{"n_layer": 12, "d_model": 192, "n_head": 6, "n_kv_head": 1, "head_dim": 32, "d_mlp": 384, "vocab_size": 4096, "activation": "swiglu", "norm": "rmsnorm", "norm_place": "pre", "norm_eps": 1e-05, "positions": "rope", "rope_base": 10000.0, "rope_fraction": 1.0, "qk_norm": true, "attn_scale": 0.177, "bias": "none", "tie_embeddings": false, "parallel_block": false, "init": "orth", "init_std_qkv": 0.0342, "init_std_o": 0.0, "init_std_up": 0.0342, "init_std_down": 0.0, "optimizer": "muon_variant", "lr": 0.00365, "weight_decay": 0.24, "lr_head": 0.00553, "warmup_steps": 28, "schedule": "wsd", "decay_fraction": 0.616, "decay_shape": "exp", "final_lr_fraction": 0.0, "batch_tokens": 32768, "seq_len": 1024, "doc_mask": true, "train_tokens": 132200000, "steps": 4035, "dataset": "wikipedia_en"}
MLP neurons of a small language model. Each row is named by its layer, matrix (gate and up: input weights; down: output weights) and neuron, and shows model dimensions 0-191. Each number is 500 + 50 x the weight over its row's rms, rounded and kept within 0 to 999. Numbers have three digits each. A neuron's up and down rows have the sign that makes its largest values positive.
After each neuron's rows, "fires in" lists the words (lower case) most often at its 100 highest values on Wikipedia text that the model never trained on.

L6.gate178:453511535501456443456458568482526460548546530622500535510423428487458483490516493443597520478654512526528507543532512403498610485542514435427470464533449568517513507454401454458535561612564500573528537485513402431430579497584497509532449505502456523491513531520542487585577478498495388558479507591485510576472502478442524554545509594527511589455423554528484498504490449469509589457490409448540418432484532521451495563470487593452539443528549563525599478515397441480501526457447427457405457386520450556547519512536523571533503500521515453530446473483499548535524486457442535494
L6.up178:440566506538506500467469483479470555540464419540505549496548570425500593413406514502507508554554490457412416466567497547516475567497494472454557559513440532489469513398489471541538475456506430546426578514465540421491483438498406590418464528509520515562536434476556527518446369511536471514491465563436467518408519529464519492505475477511499574529566499586443468560570522498484464441498560575565439553506488582488604405508463509600520571505528481539548434417461467531484520527473453463563503561568508510463443566538578567522585602504494440438527446467571519506591578586451435537
L6.down178:490527533399441549525414462485494527490456573511425559613465398499458474515481456516505599560615521459530413548526450477497571444507452535546572475535424550610555481525502514527482434446561532405381407548502520509499579479605485501466461548418457484485486531513504588467526482512527463520371503492521471624504511492454494591516521569527490618542450517474473470490545543414480498430477433520518517442489493619480508461480462462499564501554518446509513468534534415481481512471453461518501595489434505497457433440501589494570531529505508492464476464392602511521413510513487426545
fires in: "who", "he", "she", "which", "a", "this"

L4.gate59:548498480505587483583571514481577497554494483505505413516437587556570469587447482483475437558526470554506606398594535466429414544471537451434493511488519504534506421487525457494563516433453568469501469532572510554603554478489544472453448447438547498579592491616453443486550515523516490567460540551497536510457352473475404503488502545494409527495503520449444458506498522528524468503470460590532536506460408570573580519546494497471456535431445487492431525442500550569568490480509399515564585568502557548477452447504556486522565433538471379446439517456439562458475479544550509498
L4.up59:561404420552558568513476354393571417558527528486390496468516500491492441430435505553461482510551585529515515360324552551534524547502518602472502567508501419515536490470482433488536431453496550484502551574564482522555491488520486515458482555507561576599525568502479515475484591487536432520471497452482556537491532491544561433469410492522446542469558512475518472415540488498508460580508425503473565449471565470596479488534548493578574492498510459532517559437456469492520511457545494449500487543500597529425505432554522440586525406538540422468493460469448556465495564547499501506
L4.down59:440460510511441561483394478469401473485522459559431508547485468578461449530545482506493503501533473474446644502530620439464500519482491582639497462463528484519398525512500470471503515499472439415560513473496525530401521511530607503549551460553441464479441522560489572443502444498474629445534536465531558498515493565478503392493452490544540513546510549530468505470550483539441455581405605505424487536510560539492461469527484437473446503612526514497614526548577522519488565538526607518457419476495486413600454480480587518459488449528498527571511557530475455575473541423491579448
fires in: "of", "for", "in", "s"

L4.gate268:488533454457456512461531436542522511543475455544421545456525480426468505474600394558508510446395540480500588491508555444568435639532563372484512395476558467450561529501539506533535508527472495558525486447404452529479555517511511547498581502457441583473530516480489522510526450557478455478384478514515495547467465474486479491482531570562503455561554436604446465583489524544547500491405494556531480507396467454423411388509454556486525393505448547540485453527530514555544504501514538473552427491466534516555434567441597424520443515448543556461464512545503606438604450513517486553
L4.up268:525525556547584451421495549475502500450523554412423452640490506470473505429435578477438630516471460446503540474582414531501553516456551457545527563437489500543574579466474497470464524500518454531504477494548510386493581449515487506462518590525559478450476482441486534487492576459455473532502386576426481551593514602476549528387576500530482497425435538537635550478509592491498430523605479459547470520623502522503497564451512465473531492486506502459535512565551528501545552536509548624503517462472492520622479519507492591432486459493466475536515501449440479528558496498566549531
L4.down268:544507488548440501489579543472469481471520477482439474618465530445541479581501526362522579639394462538567457484582497602538474545519574429452560470430495363439480480447516491493510473431556509574477386532475432470448540543497483506460500508521459479558544490555476589508547523408514481530589532556459553470516509528467548524550495467450505484513412484539519518479423459500392393438486545463540481590533519517538549516536480479468523465550422515423555433488603442474427481532490475590489449459493507529481491471535473511500518507557533585446456421528404564493553423479595507494
fires in: "in", "along", "to", "obtained", "of"

L5.gate350:521494531495441507524545464502515463504600437472427512546458505570487492500464480505512533438372542546601448545542524419550433546506581520540524507526507455442516507468530473514562571501574507454503546429506462520498477561466470404516441426568517431579623460476482423427535573473566514497497506582518514514492416488522525462496454512476497539416515547466508543387525473510430493448514558599398544427399509503391499622416537395481538545509532449477554565528471481475557597532460544481535529472483462537490492538468456517437547565429613570456398586489471478515474509417487472548
L5.up350:502485515459502479438555516533433453588526433502472396547465472444443491447508471566509498484571461553501473579456541466521540475576458583444445510514480467486419517470451454547521534553472546538496526517475447500521508550447530533514534469543563551487619521567488469464565445500590463575499522536400593533555451405429523474577385485468473574434563493580563564534463564510553487403506493466386451396551452497503486560454506428413492583518477500366540559476405525463539459384554502533448537509491502479544488451504491475490534529494526555554574537578529437473514625515493490556
L5.down350:426439503417506543463567549535486472569517443556502507543489486471495542467518518509466569512613543483419416479406556483479541499472536541504435480508536497542381463536452525582481511497432441513466553418458535569477564501542478583513501444480517521489549550511535502465524375461629449498514571555460633506558472529469509447546511533512448472552479515561443590542449551481495532361456574549576531412576464459476515514509457469513482537544393472430520579474508511536480538436460487575447458455575521509479433466455599426517605392486479536534523493555466595466508548573462498518
fires in: "of", "for"

L3.gate227:597546544510513430429494459440487466560576495521517498436479551504501471470491493414357474475499539563356454448467573510556448490473474506544481466555515450489601468604511450468490613484542524493488466471416491481516553486471400407507478432467456447530506577534576523479574496495545576483462497493523430480543447479478558507487481500551499482541496497526526480431511537537463516412514503484491521580550398521455377509540494523481595474392491422458510527452510484523577541444464459571495524510542454519576505507504506469544525585420461468610472441428510354597447521435485596536
L3.up227:457502378519534487530377458501553525605501533464559551562383437439417461513450455572466558481517576429495474514501540468543447507645521566472498525525523488549482452535560394507477520557509533496470441505499486508514492470515550494526524442581499499536460507533468491488501591452439515594458555527519423499557473528507401496544416471486397553460532541549506499519556527467450457382420518529434553538484437570497495545491536498423482452562553521473486544501444515558572596431546525448490458533529579461565469601437513447468502527473512563495418452525612478529436580392446540490
L3.down227:533479543477416498448541456525518524503452552517602484440537557478508619561513475524480501501568450558473409505470463510426536518536493584491464393450429493602507527496540427554535497474531407489512497430563542479629502469446404487446497466449455485559494509410515555521485494383525449503433433503506433548518542533386487499510487447522449524547462367486470488484500484494485473451562524495477450486544560525491472413555448432442521517457525505473482509536372550531456509461433510510470463416575401528546527523519638405532515555578528510463495483503509494462481490384455363448
fires in: "following", "there", "that", "it", "ancestry"

L4.gate170:508590474457509416467460516535551476524414495566450543527391494446503466541538447398564509514502452428549464508496454457460395477581586395563513494545574419505470522527495438542531479554573516544460461497429506473408570474530586544582462511429556453586517434502616497516484505479489512488519527609487501417464510544550480449511554514483514455514538473540669407511448542496426529442450493473496566521504456542518482409441482492468461477601556450475533473494533532461512479560466552475498455549527541573537444500521528465619424488568508519470517542473449406421500537402462453457
L4.up170:527539482548497489536612493534525427539490559485436390496584568467581504473540543515499482506530464491464514455572496316530492540486543442417477512505455464559561616547551507361567554478457462542451569499522532581557529491482479489567516536562447512489470635513470468440492523562502577487555530580510529509474550569505507574497547571457543454478490515567542502623523471443592489532488474431465434500518463436523541554535527472478521520368487489470585416448544429565497524514508456574525474516526485445462393512526545444498485571443439475554484498479471467403563479483518504575
L4.down170:531562490414474512496452519525501446467456496570525468496557475492473511541377471460517490489500499458592449527431583495514432450442509477508568414475503482452484470512483455517409502553514630529551544528450470463522461471458588511532532486468405422587496496541588514441425590454500380568473485479505472507631448546520480589458553478527501531514445397490655497459493531510537577538486631522517469514547516568512526428483522488531525500471537613516489431462425517383486479515580493441482471401440481567542472539537450478555500601586540567539506480535431480446506527459511489522
fires in: "in", "on", "of", "the", "is"

L3.gate250:454432476477520580433602466562544556472454464527525595497499560523472494533418600491456572500582536585446375503518449600516580456465505520613470529469440506582544434481558481492461472581501587469447509557502449520483456452381537460452520490429542494404489427481525482520451521497519490517460396574508498527560528447468556490456499609456513402456471472414511518545519442521526427515542563495476554487483513498521494477425474493547544525514480542454471549455541465542449411473548479575443379448457527522535549496433448591529474560596506451497549362497489461539501495523517520436
L3.up250:509465529541446546513475605567532480471560461462475470414445484460417406531525439602531558438466541580539454570426452508463535502444457519399506467506507475467456509554554428438553526444495506503450554436432425636409554459510480477493487532449415541456455433455609499615520483568527492392542442536499513532461482544549457468465542423504505564471418533481479521593520581508461550496564455435462507509534580481478499550410498536573455472557516449537451537530506471452533493455527486518474512509539391541521476487575503595378503564480532461546458471521401525515521470522548444410
L3.down250:494559441437428489471559541620504436485565486506522609515517521488541507452527525637454455483536515512525443509432551431510596493503376511449517454423538492552525512561486491447454466523503510501572511576420582609556516525525477544509481468564498429476525461527516472482494520495476558564411559477591509547484558513441525625526514539517520509483497465448494533486580566519573499475493512512562469530463521614462559538460579555502402419481472562476583432578452611506520499515425519499431481562432480591619479536509443523565453564485505478478513473500456498577455592466538591461
fires in: "it", "as", "which", "thus"

L4.gate225:442428528427471455416443418456423568523509467497458536498535526524550473542513481502464479509406544584510412466536532515457492566531462567536573561398507543564475540485407494464473486423553621379568548445523515495539440539505482526453397586467587479500416507520522499557462474536541562567451415401474595503534468540463589428441411538435438462550527441524521488487414530484523485507475595555520486556451503535529545518581420457477465489486477510476499447528569589475512460529508586388481480543520495562500550416542505447484593471584511463475522516496568509521436479532529492572
L4.up225:451458497524575527597487476502484534487515497472477542328507555551542502500392508503492409468504545521565617459488519550378555565529411521449535441442487514528511457458555415533486501438488495466589479448565414483502466468499481509504525449490453471550432529489506500552468481537427471473467474508462504568470500451454506450523452464484435471503489475500484448569428435537485418443453552497455477481468486500604474567512424407607523534489604523495478433607534534494470488489508525423430467488458494453554532467493511417421487540543386517519585523577615619521448507469489387573
L4.down225:490432572416482464599535507491573508575413456512504536451486461593376473497485525392564474575425532506555545442535504517385430467563589588534504483549450443524486474425535478524472472457476453469511549433400459438440536439502417579438479409537525520456462558479448452461495523539456465561513455438520451432491523516588454397496492584518490516508515505491467448588415396478552456389467555558471473490565480608504476412486437443503533538433502528519425452511520546442568538471447494492478528449489542583566473443487474482462529581522484468475583516552528478484522486467449485477
fires in: "been", "were", "later", "being", "are", "be"

L3.gate82:407487492564530534402559454576562590513511537420611471513451524507440421478406531504466478545568410436439517466491515482513460566369485478487513495417488521517444494530525569523508507519610462491460522517409543445494461466545514602540470519422491477506455460514472542373498513551412494586542476534496468491543540603585508484426484577502567555520518540455561449529593543491526563420508524515490519429513485611445424499522532550484505476488590469614463526525567575454475484480478466503538478417541570475481567533417477416578456607506501449488467490401474479498506485472492508470
L3.up82:461481550436519486548562488561475462533514460521503555554463448523529590504492535482420509466513581516470450508397435494499483454585460561507495442561599558375553442455423583407466524546499543510530431495528573584444562438437495544485575467432488535429527555502455422487523451515544481495523510495555534446529505511493501567580536566580556528549544541497422514349526432358455486456554500340450466526485473478532521365569515438558488550482457572525448600574474476527511517546544510495487535523512505457474475535556494520570432455456446523541464496542507463494517453499425493466
L3.down82:542401429520504444503587507492420512450535393495446606481447604444530441511532520600508542562574484527521488499393548533512505464446413508481490488526471470592531549469554464536553563518464553493515479441471448564538480480501442477544455513415510441507463470449455533531465533526540603454514521499601505546439479485521460491520429436511420521470452516452427612470518529464541465502540480496548488574509483496550396468551557474448575484531413608500469453561498477452534515595476439444477378445577529534484382475510538420485492482504556502464539581632468502494444525481405451551
fires in: "and", "or"

L6.gate65:490511543587475544501531507454537530466491459510464441569579495580406519466577536444485537445535465437509516497523432487517507473438535565530439449514474493452539526461532426543570557437515639502501551602572555520500546442548514564433585438486557478497437425527591493430485422503493468539495442584373575548569431564537482556460479565437579498411456479456448510451488531475474508423487524530563625421481499491417523502503527605533539491566504505531475431556432478476517487595508493360510418547495475420532524501453418537503537472474538399506479549532470514483502542510517425500
L6.up65:484536516466496513591617469522596444520431581467455409491441442570533569537466504403500564525558419438482427532505463464518417531423532521498462558482609489517495464497480498441533431503477485497486532524525461585443474572491526592489538552506514412493520558446582574468545508485487513512575425558470464552544457539520469536510424362519493490528517550438499455510594538473533482524473458660503532566531525512429443574592483504556562550412560477546438478526543505495466529515524428432489529491482480501447505527593593575479531507467527563451552520396510541557603503582476493480
L6.down65:503532467565572481432562495457487518560444473488405529550573466525560532499446528549432423484542507503582491419470581579472441447513504472554472463458647459493561511519574440451468485449549520414552439536546540574540409444416539468538501526581511475508350536493551488472487502463466527536491605421426533550556568515487456499532545455601545535506517399492504491602478520416508515487542459423516474550446504598492500543548481531427459476542553476527442418433484543412463482455461509397446494437455546428573469484500494532538452524434504447466470503422608527576510506503496502510
fires in: "and", "for", "of", "on"

L2.gate269:476441499467428530481548470496429519493455483500512514473662516559476543476569497574472472430478445574517470473540537497535491505438438553618505389492502588510462458465504512427488432448479480495523437351453594434465387514518486561467440489557464415443609405544469406491462506568409486435452487462550513509460476492481535427508492511372463438498433490559502524498451479510442460494603544587533464453372540538534490542550508474458429535456486526576491538441512517492508488559510412526457488478526513496458542491439457412578526537416481464574569516536546526516437501468495504476
L2.up269:445458486503505601496483559477390560540463465479533531491514492519488476507501540534524451444485487469518499506475506511451550426476509509494485507476537481464490453450540512542532414507543568476679503465470492420489459480531565538452543489551430557485549551572456557601425532487464575458444596346524564501474454485535539471479496486447491480545471565474491492502516573539509477445460546481610512587500433496466553643493434434490426504458556487581532492497502498579578495502534509467527586467499462589557552510417421502509569506546413527538508460545607493640510347485543470523
L2.down269:506438553517442536585456517487509481595442494529550540516410609442455480406476581455542440484328541526520501546485489479539460509448563455529499512478517437448505480500566481533528438490510500462602553495449514488520438509546464478431451450496452539416420546520448454533498455516489495552528438441561507489497573457527466437446552396490463479467544474493545452531437543493430477431457604422501528520485465521445511429497469544484487594471595493608535413527535480554608494438444524540550453433436528492537422526441461548452493510516487438521542555500429481460398416603421415539
fires in: "were", "are", "later", "originally", "first", "also"

L5.gate71:535488532479561427423489492489449474558479502485407516479560519490509445357552479496449539477444454465465478491514412502564433547432592446495598447485467457536538554555437524529559487514551440523564532432414471527535519549557546430473512516454468495562538447470491461584535588516413427446564451524496541559424610526556507458484574430541457469505459511534616482515489480605438456475486508458540473489429491522422598525428534445514455471549507487509537515436571486431461444580446496569547414471551453588457490449453459458527446524533600530466493486550410479417581536483513493590
L5.up71:525515551566559468466498502498555541544455538428464564555596542490600560461552476495469514586538473407469470410494413496490429609455460444511470505421536475481527488530567476476515507439446537417496450541585420505463468543647543509434419509520491533577600499572483538539500551430472476498374475556460477598471542429502469456496421494461439459471514481539618513611475553508459592493411560556527536518467538587560504539523499460501457574509500518503594564486551447490578455510448510558456481385453546479522489506460523521527512498463469460509418498546454507440445458482585500510
L5.down71:533506484514506482460444571424512481415495543532481467491415558524485432446522513443562502496443493450547467386484451471494620531491401422538482428463473364571614487474521585508454465503549466419495516462493427493469478492471582473512508595414546480546543404560495558545520537420468477565520535531489511559460496562547504522502509545498428493463463480578584568579502458469518473449578542520568458506388560409551525464526512555490483458410513504442443478463489432410545454512566512597397545535512635519479484560534589549504396464525497533550467528505483527484513526463544537482
fires in: "of", "in", "downtown", "at"

L3.gate252:485511531530593438469551532571596431440483502497426549449538522577477495531514518480552573585646420513548562458560486512489605379456540404496488523513447432513462514482554507453518483484385445583472559539492451527451466552502432574470517467505435457531507480550549470464463556416470445503531474538437507568467530508488525610544535453496408516500472511514503532478503423503489531446502524549571514450524529574369626480554497464492515443544538509441390490516493435525531526516521508520470509429441516509446484558470509510524455515365573432363512520515455517451481598550492546495
L3.up252:465624462499602533539518517494464508475473511472508493507541457483482457510412415472457581488514455390499460464571502475523539630479515489454430428481508443511462491488583504440489419470507568534464376469568474541548550528540445464481546535518468591525479542432548494570509521480524492539556507478465408510422517417511495545497563446432654448521445539576513474657498539527503496442473511526506455466513472496466511463507559626538520517500391493493530554466495484566555580552537457559496491534512481497606543479383523564558358479469451457556520526536477525550526538471553433529
L3.down252:496470422564528534450468591451486512555547419507413520533494454501551424553393484530478477559512510471598462523445485615596566435461528482414477489481538501498538393479552518438499371527525581585504459486489502514525439513454522496538521568566461410543499554379556500468608501453460487455478492485482453546546448466513518552488415470388511543505528471505507476629527550529590587498522443480500434588543513417471488466615480588456530471516459470476555459534526546517513522540576467414491438470537517360482485535479462528455467528425508495494465413421497542477529494455479507515
fires in: "st", "early", "san", "in", "saint", "of"

L6.gate95:436463501531382532515573457505529488552403506472537501473430556514461478455592600485516487525500446439490482553574535479515488495499543404428434386487407445495463495548551483530468456556408479498413516464357451531511632478513417463494493475472503498461477531472570509395523573552465490574510507538615560560508494479507546519511488499439403577505464538576517550574506509543527559425455501445508511458540499477425528482621491408497492479467495408576538602524474486460497523605422485507531480485600465548456488508445480463543437532500467412404472451459516504551503535476536559495
L6.up95:507442587506443527523423452508545494530496502522541525550532466495545482496447554536596464512581500436459615430535552411460459446424465465467502482441512529467520490562482552443470437569463490569482526424406491463478460403448477501432484540523544510509534550570496520575545458484557445429411501590556491471403474503562567440499606478496457524529499457494457469452543473630532530527562524546517512507460495539514504519494521442547476506499459478511534571573492585409457441476507500525647491474404476532527473455530410399586390492525566428443462552569477556553549490454424497602
L6.down95:503599437522464527576452510505463445622440567483605489440494566405520428440531580459554472526468431517526497455573529488433457413483524505478440514579385544441519613606452487525521540512537459527483450513471527423510517467523636463536472470499485531589557500503422482522594553418469431581528506558458447497497510480516547415479555567502452513492456573618495463476472461515526556410491473515514564473481433511574453504502510488467514507510480618546485480564407434465606537488470531501494583532443543518418507563532551526568529542472470399447499561466548473523496471477493486469
fires in: "he", "she", "according", "since"

L4.gate322:447506396537542460473527446511542468358529511533433505475504477533494496454523440541458568477555478470427480605557526501484468431443516495463462502559592468438559486447445533559473536450426481465567603588522457539405600496509437571484610460496579490441479548502625496472506456434552490525514485402476455525459507527479461496461495452499504547493480494417492485478533485527493433541531536538584486540522426494526497478538526517509506551567552554478354448553543642412510509537463597452546490539484527563535501585443485523430512528456400428505606506443517556528544449488469414478
L4.up322:467460512493551540495494485558523550496516544382469471521507435453498577490497566473444536502510478408420491496504605394509498386515498571537470534540554542473474567461513504498561482415534578463520573478653487515475555502385510507472517462469548526446493420454540522442528501527518484535486523425485573590480432498581585519490451521591603491488494437425504453489644441484530496508458515544489514491523436481466479473512466490501394499540580447444486555449489507473501554429462536410495506461413583436606494580486561472506576494535502427496493606513550520406428424505509468424
L4.down322:509484482561498559516638411492529488498429493483478545383576531427507367553575496466425591530556475572415491527572451435445580498512418545404432590547490390577470480473527519549571571521383362446539501478543476567450472532502565538456583482550497475543486523537554423524502466524503467579464586509474449499533579414472542509514427533561448582513527451582475525493507500474496537484562431463467440523489519499466507526491573504548517466509458503492467472622492568479477533523498510512540544468609459463523415504533562530492540478448491535480500520517483604531511488461523508452
fires in: "and", "for", "on", "non", "sandoval", "elevation"

L6.gate311:433538539566439445483457488570485457515485490506498583480464566428520506501431487492534502509621509499560546504572546427546643486585616447501515562538467489564435460422385457478546570524581421565530493442495433450425433424505521529492543484484475495443468519538515615493507449621461491517497526433469536540375461511428556480523467523422516521480536439512465400498400462483498493470585500510504530498487524480552455414471503590519515479431530469430524552466535460461419511495515552526459473542535499495541477481441461463443521588497462553517421519492531570559506386587425576498
L6.up311:514515536377562480522532449427492486488474580450556519356509473476437559464527509440527484573524583483557491516579610507455502504541482459468499496485430597479464540396532501429514618537476459612478527541459482428427545558419418507524421449552493527393596518483483484451468541507519519465528512637475523496454501520425575533512543529477487375520502479496496544524620516470577504504538499456530538479470542500399501509497528501555494451500561467464462490550558425551516422525525464499514548531465425537421525501557442451598541500510428455502544492550408496562570458448486563435
L6.down311:473546491572491504572529552547488507513457600505520551481510465391508520480507505391527504595544503475548469444470481521434563524582472608433536542482475481434448438499454436501507489482527447362566570455420512369381451449516499548600423527477576515495482519546553572509514553568492555533464487490578491498551548440492469547486515510476467569535547453471461483445452500492481542489501553520456457456471603563463507563538518488556516432585513471560517467503544479553494621444456411492489570494590511475494462468463431440527516586508525585418447423508613458552450414516567512529
fires in: "he", "and", "she", "1882"

L3.gate284:497466451475467562502464547488479484466459532440610444536434515578514540480495486468478530461509550472508469510472502505516635533633478565472508529553579542530437399551522480477539422478588491481519464541537361489544550427603487538513461444492388555437470529511524481474521501501491403517501492508571503515493534593437493454501425454502429544471364589509525541489498504481432455363531495505478464404470501539487535512531490422511477570483575492576517461511522447596563578530425443509465533508466592504592488569449431455505501461493473464485535437462480413472500473581403565430
L3.up284:404476480475452541533425566529488524530485526555560536509538504357551487525539435463483425553561501498462546529481533537495508416553549509543551486508591524502510422564437469491427539419545527342501528520475462479477550537579530562532454521461462575486531519493480554509460469469545459465378478587472531420477449581467505498509470454569413472379508484504553532474457514650501438413532504557470420544614388552517504469447546519567488478443495432498532497508473566503572520493398455488435440546475481432463532506469445478507530411498536501407559538552527471458517415545464525463
L3.down284:529524456469522550549547486484530495558526475555501490510533608452443454433544479450575461437540564551412544356524419446535548555450453449480332560450435470405551453534486437521524488460520511520496537455462438521513509519544554457513497502540575493481483493499429447519544408423552391488517527568510495502540403521529544539517536553453545502479433522569502422469535450467554440414621526613500636420541517536579492512502470484522451527455520523454501417472509473502517432523436487551516493471523593561511406465525425524500487406583477433482532488598492496515459473507526533547
fires in: "after", "from", "with", "withdrew", "for", "during"

L4.gate296:525528436553514488461565485578541484570451491510463558515463442508531579514529565553453557520500625518459434508493508519557465507483491551482503466557445517399512441513565417505563519544575516473432583428456550521454456499458402511550451500570415576523520516532473462430548513454541561542459506550490568425539518539500459471564521563509444567484556512487461563541481486430437559482475414485506610546477499548478481423470495351545478446487510487457486525473450511390472480456507544572461483478453577496390532449467486610479417531474535450475361443437589501552415522462404519554
L4.up296:488469466479433532514550588473481560474485400463455491531419468446431537518459619599425497511577607518472542421523501506534517531487471532469444364466499497595488392489529487511529456517502425538485471444524479539516505582427488577492459567516436405476478456582606541489471453518511556533481532418524584456512569583444360544583495566419440581551520438523489463566579526498491529391555512526522505522464511572459518487481473510591468434522428491468429441527427450445471388489462515559513522492536538493425544449537530529525486536558510466430510509443464528551524488506466548466
L4.down296:540471534469527469521549572440394437492500433433567508432516534507524514448551519436500504601547512569546595467396425531475463509452470613578509525493468574546596487426528409456550459583502513483443503470502493464460565481379502559537535411494471533559474490558584561526565673495526520510468529532473423572492567488501454535536517556483488565420512580570540526451445508435486516471445495522511445460536483510505498516449570482447594514423520561532454497480458435480574490486462595582470459573459522523537553576499402459484575514475517488498472626493488464540492456469492554470
fires in: "it", "he"

L5.gate96:451450522519453498484528543541562471566493423432510487450487551633437525538444558574447487439435544572471502474580494590578469465495540535480513468456512510485581513498440605524553455435499429509478557555453404476544536445512487461502535458481498607399574492504554497529507443517472487491479503491507462486522560445518448485477536531432518404469482514578484482589546475533407459504550477408569549577492592495488504470490424544471433513444535542494498574498543514480448454449376426543539518455485439553564475522526538533586440474576489485518579529546542443588329392507441479505
L5.up96:456554388520453566527528463494605531455426533426461536499483497450415576441553554521475473466467570589532476464467402537498412422539555495453513506506442533452557504414550537410557421532467437525516457502504442496541505505575501541628522379459470517562516509575456510494535500410522444498540472478485576521473411543546490489450408557472521604540487587470459509517448455475489591467459455501495553521539458536471440354420469472484426526504499521506542427480525530542454552491556440508472535456418516415591495547510498472478554541469599481523559526420576445481465491510465583487
L5.down96:503532436489521547585522483517528476467479548455500614455413443446494464486603439493564468580477374492504551502505483493524603526504473566503508562423525444496507431509490534473432458463528529547504427486452468502526542511417482501547511579534580536583439484475461588407358482456509464494425508532526411544555572502568532620541473471521380506439567566525448515594496490374520517404518487522521494559434465510516561458507488514481525459448475470479576563448403502491502558472438489499494496503526472455421561478406567598520593512494519431576483486520490531529484541525598467484
fires in: "can", "it", "that", "feel", "appearance"

L4.gate119:404462484557412497466482434467612443531451433487506447476579475478599538527429447473606454396548484474404543446510517460503446555563426560547519467421441512497589501568463489516483565635513495500497498521613571453520514470444479501586480561521520575472471560425472500454502505407574552452501487570427460456496604469518546575510545528371455490415450536526473527516531411499452401517505400467497562519547448453496586537464461475507514444535414462429532467513536481494453450484498516488437616508478483474530510549443483445567494554446460464462503473487507490550501508447497433503
L4.up119:381493467465499471420554454501537461457555446490533529496616515464586624525479426506495565450496540451472481469432437417486498504554460457439562542427559532490568516530539605441559541505532495468491448504544576530444545437463492609543467580566513556535499509494478487508456433538578503468493464508529404510401538432469463577547450515393523507487562530461458560463522446379443428496444460377535463541556493464541535502529465540529547522498398432443559490465580455467507503458532499503428590469543390476546468509488452462479482543387520464601490497467519581551496486502542473492
L4.down119:427548517368538482549587543484504403448559493463546543516481522513542528475468498467503528604545545422503443394452502436567499567453531605436518519498509489532487498540486551503566474566508578530563479476566473497483568421496495517632574469528457539501529506528489508514416545432531507456473523530480444525439497426461554499558489502366531557432461499487406548517500489541528524488488474484466518493467420384495462531531477463506572426455415474414475454436469486511542534555463410537533537541542429432522573428540533502572439580436520526477504491415528535508597468519625389573
fires in: "of", "ancestry", "the", "or"

L4.gate155:468546490494541504442590422498456568467541434442489602493433521529597469477535567479370448593543484505554530525414541446493565489453478444460555432385569513481440521559527454486440525432558512421498511453526497492544532514462524466480462502521426504434606452574509509569491357511470503429542600495526509491422410524541537427499488437444426496518600527481562463467468487490488537506480469563503554491455489502465490525452513525393485549440504445522444517457515513467608510433532454454478503582490566475488508459526548476496572517515428528394486501578550504554503560375434595536
L4.up155:409568518447439450467471413458496509570557404512518492532512595587457548446540482481528413465596443538425555507470486434580476502531469524525450511392575505551453516491567512399492490504483531469552539512545492657545574527521516473441459449453548510520473443483475533459532518514501630529543496466450529465584558561482560436456393610483430460517446503414485542515546489499552524514565574458528552471476475448521492568504453433562430557484612477500563489475514535408527464528469542518518488585468406507452516502574468527508581487450425565500465404561540475553531562480493529465
L4.down155:543469466504454438569551423590477499517551521443490452598507460477431476413528531546460556483471505438536499426499458467491377538490469495507465523499593424498508460563538582593443412464572619472442433445526459520553488552482478592524342499541531450551408619513455504509460484389487492535461526490519448474426456465554530602530451569528501512522502529541473455578538486510427494402534497546483584425414419483547529419444500545476464460534414512489530462499500508514464439492465469434594495586502519484503504504597530497530529460504520455500486506601478486531533396507538540451
fires in: "by", "to", "of", "while", "causing"

L5.gate266:476528516444420572438515541514514539457550521511473580558397480483492518475532608553415466486605549554478526485469462512541507488427386512474525419522500484508486425439486511499557464432452542479429539510428465492515456413523514590474515488485591534542620613571553569530463486432541492435515439603426433536526510496475407552385463459540546506526520390516468524520517447581531469454536541443497487490523451575452477498425460552536500486428440494498516516453500483502512538470470424565437479443394470538513420467438496560586592520521569440431461425477531440462528527570470537560
L5.up266:416522501430416502419500556475544480583488484461559503557386499446479528534489587496462494572580496481538495541546596522531528448453458481509486467500525433567617519521396432423510482574459413482561461488562469506489592610504462493540509498460534483509430515543485561463533519564528443533439588578480483571523490499527431480498532468493455562410506516476388580561609493424490455411543518452480448515557437418545480555590516498456473454484523434519556468528418456466506452549452530531439460563584515518517484495511570452613518528577582582555490502559448501480512552468416516518
L5.down266:463560523408488597428476450510479529498478610501497559499496524497400512566542560520456526540580507532479547527524465456560523450431502506394489509493456501472483557426467439502550475457532564472485460468414443422493491382481560574508462456518485587523466584530522597521509488470526466444519408596463473518428563560426464555472552571504587531551475496532510453426506482540561492500527456498530567504436444585497488471449548483507500550554502429496575534504620540520545592499409457459423496526457446498423443556493515513502549518504426388394423438515573507528487519547415606436
fires in: "it"